Weights of a small GPT-style language model, trained from scratch on English Wikipedia.
Size: 14 layers, width 256, 16 heads of 32 (8 for keys and values), vocabulary 2048.
Architecture: rotary positions, no biases in attention or MLP, untied embeddings.
Training: a variant of Adam for these matrices, 295M tokens.
MLP neurons of a small language model. Each row is named by its layer, matrix (gate and up: input weights) and neuron, and shows model dimensions 32-159. Each number is 128 + 24 x the weight over its row's rms, rounded and kept within 0 to 255. Numbers have three digits each. A neuron's up and down rows have the sign that makes its largest values positive.
After each neuron's rows, "fires in" lists the words (lower case) most often at its 100 highest values on Wikipedia text that the model never trained on.

L2.gate420:127128168181132169116133130130124133170153140129149168126128128125129129153128128191140126128184123121135132086131119124174129127125130125144135111125123135128126151089131118087141140196117111134130116136130124141133130094117132130125127084145071130110181130131065161155122128126124121133130130124124130174101132122137143131099128119125136129134146108133047089140127187128138132129125
L2.up420:124125124064129153139131127124126109111192104131117114134129128128087126137132124136141125127137124118135082092123169124136124123133093133151061150129130120135122108097122112144094107095159138124127107123132137129128123129124128124128127084149106121153096146123139125169133129130125171132124128138130135110096126073125098161115131153124157131112180119132017157139129167129149126127100
fires in: "between", "both", "such", "positive"

L3.gate17:123125125121099148127128126129081116099112132138142143154127145147137187126131135150128110123129118133134113133130122131139139131111116145132124115123115112125119130132162127117116138188107131136125131121121122135114124076131120138127102123161097122135119118123145145114126123135140103123135098095104124126184128123140045069124122127126123124138123141136156138126075034091125116131117
L3.up17:126135099109239104155122134119138136120098128193131133115121111120126079150128127102127117136124140133106106129190130125120034127136111079131129100122115124122134131122145137089122155134138145136117144132126118123144133176146140138126118126162075123118122095139123185149102129141119141126140129115113136132179134140134080112128116121112140135088119132133100118131118183084126160120090
fires in: "also", "times", "called", "sometimes", "ft"

L2.gate92:128126106118130101040123129128127152119176139125132064127132129131126124117132127125136128124133127109130111144119084133112132127121108128098109112126125119124131129123126132086194074145128201164131105129128134123127125137117127131120129113159201127087138141123144120164128139125131143128130129150124131160126133139129033169099127080127105126137134089126140139140128119120104117128127
L2.up92:127138160145126120183129126129128155153085119129117149121125126128103124139126129146126125128147126109125116145131142127146125127128078126161154146128123129167136100145131135097118151154122102090127147128128137118131129135157131123131126080164104126144135113133091167179125130131126082126136132141127130111135126205128170166149127151133108128132093112129087136103125060115093130129118
fires in: "some", "much", "electric", "cricketer", "hurricane", "patrick"

L3.gate41:124121120112231131125131140119059114106160122144131179113131136133125111130135127193125125128130127130127131132167120129117123125127127118121130092105135111124111132133144125123113118153123131139134128129126130133124127100137115123105108117156095126104142126132132170188132136140130120123116118169223127128136125122117159136126130131124131115134137125131037137127163203187133163134110
L3.up41:127132132141137121116131134131132111115140136158134123133125124122134224118135124116124113140125124132130127123119127133125214123126123119121111117145132092132109124128103131134134112164126119106130131138118126129129126113132148118165181134158124132121130084136137128135125131131142139111135130097070134124174120129111024148125136134133128130126116119129114129116157082182126161129104
fires in: "chart", "any", "department", "heart", "kindergarten", "stewarton"

L3.gate421:122129118132255116132133124127115124100113130188126132126129130141105154131128123151127131136138133134114133128148126141126045126123112152132128108129125148119127134128029131135125115133130129125127131125117121131123130114111138141118131130160142132118124102128100168122111119122136116127136134104146129124107126119113092174123121117125126128156128131131014136135165132066131151127149
L3.up421:133129127137172125123126128137142135122162129177138101077127141149137123106123130185126120100128136123122122130075126127124093128113126129127125115130120114132108125127033140128133154133132130132130133127129132136142129112108125119139111124077075130135132099129112100144126127120122126139131118015081110126205135107149014107123118133153128129136131132137050121143159110140132186133131
fires in: "into", "officer", "russian", "single", "collection", "ward"

L6.gate34:116132131130136138098121157085125114095125131112128145129146091127143139138130126173109090184117148129111137152143146113123118148096112119100086104129130170098138148137183180114136158089101068139135126105149125138126137145155119113153142090139071135182167105110119179121132136136124096120122143139078151127139089062115164122110138125170163124111119110146112143138174134116131142173135
L6.up34:117135129151113136083140116093146090119136101089109146144158119115157101144152127122153131156118143157136098116115127139123126141122131156171130177134109140096109175131132124101088120157169103114120110100132118135079134128146137094149115132117105169186116117119115128114137090131101123137144155120158135114126115116118179095084146053067147148172130103144085163135121128139073145126152
fires in: "railway", "round", "railroad", "are", "station"

L2.gate190:126134094117134139164134128123129128142117126126129097133128127124121126103128126125099130131080126125128075205128104133179128127126171134120090138126126133120128173093123125135148106144091147130131125135129145123134126114096126135121126072140087127147139135127153150131134113127128100129131128125123128141139127125131197150151126106130137127131098126135110149119126133133099130125135
L2.up190:129128174088128145138130128126127152138119203128130119134129133125108140125122127104147122129097123079126161107126101129128129129127154133146143114123127118137128108124124136159120124168114113101128139129129124113129127135080131129124128169142149131106147152133102255123127133128129138129127127130132123079127123082119128096142127116127115128131124164134169094107132134126136128127094
fires in: "east", "coast", "last", "least", "castle", "broadcast"

L6.gate35:153110135117141124069132100128141137130114145120152122136124097149159140161130129146166140169098128142161139141164110123139156148137110116112128127147170090140143128140113133121132162125139134133161097143128114089127132114137125136120160095176085112126168127142122168143095127157125126093125125121155123097090163116123165156093120100139096132097139115174102094150113110064130130127121
L6.up35:178106117117120179106127109103133141142117113111103103153101110123144142148161162123143157155070141131165152114167127121145137153140091138134115123147175096118120129111138147142162130140135139131153097120163132114118122112120134154121117101138081144135159114154147191158083123121146136116090165103147138092117166142126140113088134111129112112084149148164127123136072127070131146127131
fires in: "street", "north", "area", "high", "english"